{"rope_fraction": 0.5, "qk_norm": false, "tie_embeddings": false, "lr": 0.00592, "beta1": 0.95, "warmup_steps": 200, "batch_tokens": [32768, 65536, 98304], "seq_len": 768}
MLP neurons of a small language model. Each row is named by its layer, matrix (up: input weights; down: output weights) and neuron, and shows model dimensions 160-287. Each number is 128 + 24 x the weight over its row's rms, rounded and kept within 0 to 255. Numbers have three digits each.
Before each neuron's rows, "fires before" lists the tokens most often just after its 100 highest values on Wikipedia text that the model never trained on. A number after a token or word is its count.

fires before: "," 15, "." 13, " of" 10, " and" 8, " in" 7, " for" 5
L6.up986:168156129099119104109119131143102130123158099111099081114161166104166093123149094135131146080160132107128155143152144158156091134177098102095105106146137113171080120123134124123145148142192152140124154134158097167114132128137113152134096131125149103140112117038134118129139134167105106177176135107141127116129117112122147104147119111133135119110142075174149120110113107118175145114134
L6.down986:135187148120112102122141128169149128163125119116134108133162142083114149151111153105102096129145151144076131141134159170103083102146103093155134088154082122118089120144163117165161093111154100138112148109113112157149118111144119089193111096128179111112149122138125121138115119128134115083121119130149094120148131124121154210152118133143127187101140139142160111128144132157139146153179

fires before: " as" 16, " by" 12, " to" 9, " in" 6, " under" 4, " a" 4
L11.up1194:140113152146104104128070081123142104151087142133130153173120125103169142124116128176172146097137111124137112169132077077143148150106093111077112144141148150164140115089093150158130145136121130126166115137114117151117134126112115107090129083094148181179138115126152090106143129118111108144107111160136119125108121097107138127128144089105149104114102112129130107142099130142102150129106
L11.down1194:106130147128118113106100114101151140116123166145129139122073127145143134119160124089155091162160119111142172142105107105128143119093139163107099130142121128105106145140125100148171104084103128129102149125143112145106110169161136137109070102134150104097135164140158175086107142124075140152112130089131109119138099123132103071124156157099118098115119154107124150128133157133111157127146

fires before: " of" 33, "." 10, "s" 7, "," 4
L8.up275:130120160142123129170163115134107138161090119112076135151109139127114060092150126112125096130116130120134106110122104139122120160096109141149162148107189092108133143158110118144127173105148126153143102141104161140130158100057172139120090130133137148104087149078149135114127110154105155116120159121176137125097128124089166125109145168110137117125120160144105129121130165114135075145184
L8.down275:127103131083162122112129144153117142121143125144173149114098116121084138128116127135146167102167125123140120159132129116116135135115132133085130154131115185139128120120117165096079151127101102111099135119133148068121103106130098140124138171129099135137128123111080116142120082138138143162113127122110086139145112131110091156101113123167109167121126125101178108113124142149109143139141

fires before: "\n" 85, "ience" 5, "iences" 4
L2.up1489:130086133106120124118083090136094151099098139108151139162084079105117169093138132158135107130127134111093079154119137118147123140105097142131131150115126105138133148098163117143091145140110190122123158129096152146135074081121174138114119124153142108134128169122182130118133129109113114137163135125161113131110138115161139174136143150133124149093149141113130143119144120141142126125097
L2.down1489:102143173119148140159135101107126129123122098104154168144080117150119117109122141120087110156148172118140139180155159107162153097143120124112133095131132077121103168119151104141109162125106166129122126129165151129137058111120119147161136101128167113134158149135212135099143146128090070154118112120145104142130081128148136102166170113119127106107157180106161104124126170144126141149105

fires before: "-" 40, "\n" 27, "S" 5
L2.up214:113109125116106123146110111160116125143152083156133116152121137106128161098131112133169172137108126128117163144107109141141120147144131114141138155123156143140136136126144130123101152144128132123114153098167132135114158054111104155137094096146157126133121135135137132167163105128118165092110118099181102141147129169111099126114131142108156122059129167143144159139115100099094130096155
L2.down214:137146143176102140127152128185097129152176159172117124163143112124136133170133148133149110166093100118101105151147141081166125117109133113107144134136121124157133159111156119137137156150168121166088131120150122137152158097143129108144147105113160110124142100149182110131124136137044095085152158122106152137174112157154073139177122120091152161132132153133121111087107165114100118132126

fires before: " |" 17, " (" 16, "8" 9, "6" 8
L6.up938:052132090112083144150108117140147154141115150134124124138167138121152140132109132138152152100060127123141125095110175127126171149141143105113096124104112068144148132095157123072084147132172114116114137117153160096110105120123121137097121145197114129127095142133135161119136180109112145165127115113151124113101104102139106135127122137134110145129114167168153101129081135123107175153132
L6.down938:147135117105124075121121141160113162177158160130148164167159098147108168149095150112154126103108135158132159174145090137133112165146130119131116127143128084121148120114148111111134162133124195109114152141137120142119164119085141141120116117135101136096151138179144095151122051120105099161141096143125103147092089180162135123120128150169128134110124132161128119157128143154148116154139

fires before: " " 87
L11.up983:139148156136156114126155126126113173155116101110121126122126138129116092157082152133124144154146120115135146056128112179139131132172122115137131114158142170143122137088138144119131161119129159187123100139133146143153095127176162166142129135093099087125103157138106145131096156058117108158145120126144124130163117116119140130133149141123149130150185124140149170111167108126144134103088
L11.down983:127119115177098122111092156125123112163128147097116094127122146091154117144159141131120113147111117145105108133118125136091138092125118103099117144123105106134102158088147138138142095145129079151137135155078154150130127129091112114115152124101104132131108179126152116147113107088159097168137085147143165110139112117117130170132156149112163098122140153148132084127152098143155138132133

fires before: " " 30, " (" 17, "ies" 7, "io" 7, " third" 4
L2.up1294:096141163146141132102098131103169089111156129135143126121117099135091109145099145138144117163173079147143106117103126155121135109129101184152131125086130113122128119116157139097124077092144122145106141104121113108111113143125130180126113112111123089108115156092096111095170142126133176153133149133173090104136140117140084102154165125139153101101164114120137142117162104110092121151102
L2.down1294:108104179154104115162139136130129144179131141109105083126131129176155143121157084122156143139141129102114140148104091131152082124126130141119121112137134152140110128121126131126095123138095130188155124100102135113169117128124129124096142140109131124161122154152104142171165123114081112106153069119150131109118121139095112150162132135122128134126172142141211144160127103124113135115149

fires before: " " 43, ":" 9, "″" 4, " of" 4
L2.up692:078135118103124134125174101133115104098128162097118104126143103122083109131084140116130107135134130110132129112087122156111133145123149123141163112102113117095120082085131163139113087120116121146150076172118116093174122138166112132139126164146096085169101102136119119139108097106144156138163174141154144125115102131114117122149170137162132088120153133168134118128160113118136130148103
L2.down692:148136123179138138123118127119180133102148144104113150125118106172111157133093134112113102140102096141179113125092110123117091125101157139136104151121114139141152172124139112116081097140144160104113118165102142100132144146142101111145112115137095098100108140146112132159130112118160149132177119107129092115178098138124135132118122138111105124116151118112102095124152124090136107086120

fires before: "1" 16, "ant" 13, "2" 12, "ance" 6, "ice" 6, "ate" 5
L6.up616:129070132102099134126113109122157142151071119140129149148133116149100150066132104131122141171135116109153134151128127081131111091130104121127135140119120114149147077131107093164126175130150155172087135144136137124096125121126084095156176108126126132132088117079107135154119151180131160109171100154070115124100077141132129129136171110117126090112125101177127140124125152121120084138175
L6.down616:087173119136113143122147152110140125173084156108117117145110102112181152155088132100130151145119077143079143101111086133124097107104085136142148132119109133135088138187117118151124125128127119119110154116149109151179120174121114129092167119153157101143108179133141151142098177127159132142071132147146103139137133162124080171110123162108108102130114172119160114110115157152124168121109

fires before: "\n" 42, "The" 8, "-" 5, "===" 4
L2.up1072:115105117137163129144088100139150092092135152141100122120094160154125129122147135130168119147159126157093109134141119117126161110133112142123060116133210132193117114123105119134088140151120133121112077138159128152117125079092126102090096188096113079119113160140103121133141105149101141095153109119120150060144106119134126126120130118130178089133130147116105149130114087141133124105104
L2.down1072:146145098125143163127129129118112130133117124129089106189129081098134112133131105138141137064090159171105106150125147135134162154121149185133047127126136101168143179124084069114118141127122127116093129132142165157122137113080183141120083147130132146114118152168143136109111114117145131142135140126111146141120130170144092157144126117133135120151116159139153094145123120158163114141164

fires before: "1" 19, "2" 18, "6" 16, "3" 5, "5" 4, "7" 4
L11.up764:166156136167149164127137123137142124156118108128116116153086110106129091073143136139128141149132096130108130104168141121121113121137122121081137146126122159134115141137095147159147117123116100156112118127137102106118116156133161140141153122151147112114063132098101128154186125115127111120143127173159144121149160163134167137110116144102139090127162117145081087140157108140125101120099
L11.down764:164118163108183104137173141116130138151124118106180124114135127104160127117119180142175084136124114154144128150110131096132110101154135104077117156128155147119100125097141137135083129113111131141153102122164118123123143059136136098133142136152087126109113119136100179164105126122137124159099158129142141127166151139113103133042085139156170127155148095149154092109168146102128207129092

fires before: "\n" 53, "-" 20
L2.up1263:130131132187120101155112166120120139167127111136096109141125144144134148128119132120139143142108109188131120129146128107093129189153103111110094141083126137151107149120178190137120128168148153127138108136150140142124101094140094110114092100134158110109145121141132117137114083117139145160135105150095092080130139114146128150132120138148122131143154094131138118139125144105169137102151
L2.down1263:130114133132123088079123123132191112185130096118088142154130121134101126124078081129134165118090162156115138159143156155117129114159093128133074081110130070143113152114156111136156141104120111135126118101134129053165160097106115119150125155115120107146127103117091170131176139138172166115113092129114113168102178103112206131146131159132130118152145121100129090117137085150129142084131

fires before: " " 39, " (" 9, " Total" 4
L2.up947:116166135111138121130100084136112077130145172133116110164150111138105085123101155130090113099183127120158119069103175180138148151101157119173126111103144114145143161073174109086109077134139113155143150134193098141123112159158161096148158123114146147124118112118129155123129145120118180159147137142150131127129139135126140129113157095120121097128158156136157068109146179104061141127118
L2.down947:082100140112123139169089128104132131142122121158124125179116111137131120162143119124128140143176143148111083143135116164148132126102163119148165084121105137208147111098181103146109116099151144176139125137136135116132118143102126098165122125131092116116141132181100148116135149101178110141167140138164135158100172164094141171176124130121129087123162170139166128165112120121109076127144

fires before: " as" 12, "ed" 11, " by" 11, ")" 6, "ing" 6, " to" 4
L8.up1436:143129099125117113111108111096148114097116150147112129126124098134093102094105152143178154125125122133119198112130122160177122116113120123116170105127146158120179123126160141098144131131129147084139132164150129153142140125123130109085145167115100096148107149099133092109120083126120130119126121146133124078121140136131119116164115140125139150119124103130147149151101141137097147123112
L8.down1436:104112146059098126168115117120131112125152175117133136150092083122117129143132099135108138163150087136105144140083098104115150138115108093119111147106134105115119120112156085141105094116120122140093175162135109121112085109141121101119095127151107097121125139094156139134178075118146140123090158151109152164166131114162149105131134105126150136162118152152071092141133146122115117117120

fires before: "," 26, "\n" 16, " |" 13, "." 12
L8.up1169:136160100103123140135078135146131155179132093127139115121115116143120130135140075141144136105122100078126164131109161151133114077135103121113162184136139158137069141138134138106158143126126102091126173124131105125155113104106114114119133154100124121117141120121168147093147108105097165164140117123116204125134135134134122124126112116117141107189111111105124113128110135108141104084110
L8.down1169:125171104134139143120110167115103103152108086134116126125147167170118143138144136144112104111098108118093151099100140128138114114164122125113113163089127118173130141157115132152150165104111081125101122154124133079150103120095175095092153150146126161105177108135159159060131135103129147173088105127157111122123170123151118152146147119112141107136145149114135104109121196115107132135101

fires before: " to" 25, " the" 15, " by" 7, " a" 4, " him" 4
L2.up1231:143149131122132124085082131091119102125130122129140118139144098137137129124102094126143142109137107121132130133122119123164156137140123109130141145161123127146165131151150076154097116108132146124128092157130113132127182109109145140092157129127177147157102120150170126133120127113143139145131146144177146120111141177121117087103170143166137092146126132132130146158114158128134123105129
L2.down1231:137128098078128119145070123095123090140147188157169121143145134112130120107104096163181134144134119133120145097129126138146149110149121107115143121085140157135160147153132119157108127136137138137087146121113155133138178143101091103100102102114113140178117146112138114134103165054110136131094120140121120139135088143154089085110161155085099144157127181138125133132129133123153126168120

fires before: " by" 11, " for" 10, " in" 8, " as" 8, " to" 7, " a" 6
L6.up721:113118100112119114137127155146101147096094110110143156123126122109158154132117113137142131114143076132164111077111118152127075116126158120162117115102100188136129167148117088141152085108165132165120170120167144129099116157111134120095136131136128116137133136085155068123146099107140135121102135113123138118123106140133136143129138097120145138122158075139141086144119112134110156129132
L6.down721:116141116138135134113113085165137143121161151113165111129148097156149110155117150125123125123127153132097119132139133114146150128137109113108121148126133100198136089140176168113143190123081080102141097148128137092126137091131091135167105124091148167132105133148121150100084101133117132133131106112145097132150137108167120108139100131127132139137129207102122186136133149158151124118150

fires before: "." 19, "," 18, " in" 7, " and" 6, " of" 5, " as" 5
L11.up653:138127153081132098086134140137128116120119163109119108144090146101137139134124069118136103092152132131122124180149101109143097111148111136153147171125161105159133159126126135138088116143148100094118152184100099076115136118097143151090127125135138109147131170137140093157098100151121128092145136109158183123153132147141144129103103153158155153141187143103117147140159130096084089109149
L11.down653:134122137142125120124151127130139168152151174162162140087087150132136129157167119080138133116168158121130116171139094161131095105097128133167073147134117098123120122160147120160124104126121120123091168163139125071116154119169127119129084150156150130131110117176116161146156094074123101143099159158116095104174162127148109134155112136173132167108145141097135125154149184094103121099152

fires before: "." 22, " to" 17, "," 9, " and" 6, "'" 5
L11.up1180:151117146119139134116130161119148152138086104168134094121116108150179155129107128147136118132131123109108106133124117114109142139080115142093163138127104136104123115126124132130118118096163102138127128165130132115153124134106145132091116109139127101134161165129109120090119116170099144105118049135179127141124159139136176122119049107117121121144107176107097128118118140105113188092124
L11.down1180:153129110160117108135093145136140133077144097127129148144125154075110117074125131113133181083160096146128167144125089119181152123117148113140156122141145138103142088141135118133100166127154151132130121152164103130117099129124123171102127145099125139117099131126158120159167089128142105107116144153137138113142147143123119127125142141147108177175109179156092111126103093101083119140142

fires before: "\n" 68, "," 13, "ory" 6
L2.up1522:157138131115131122102119097134201092142134137128179088101107083140144138121108144181145084138141118178078102122113095136149107141124136128146105159111136127131126158131126122132123126124148143144125128118134156072153127118114151104173085114156157115131165102135108153152183131107100138123158151117201139144150126132183065164129111177143161089152129134123120169146149122110118137127129
L2.down1522:151133124141130154157175183116172081131142133106144090116173071114123120092118093142119080131124149151075120165086140105128161147081134147148162120130134105137125151166136121127128181116139136099125163078124134174150173115105150124138157130112159113099137122128151134129105148085121136120117141136096170133123114152160131123133155165130103082163117090133152119100111144137127182138066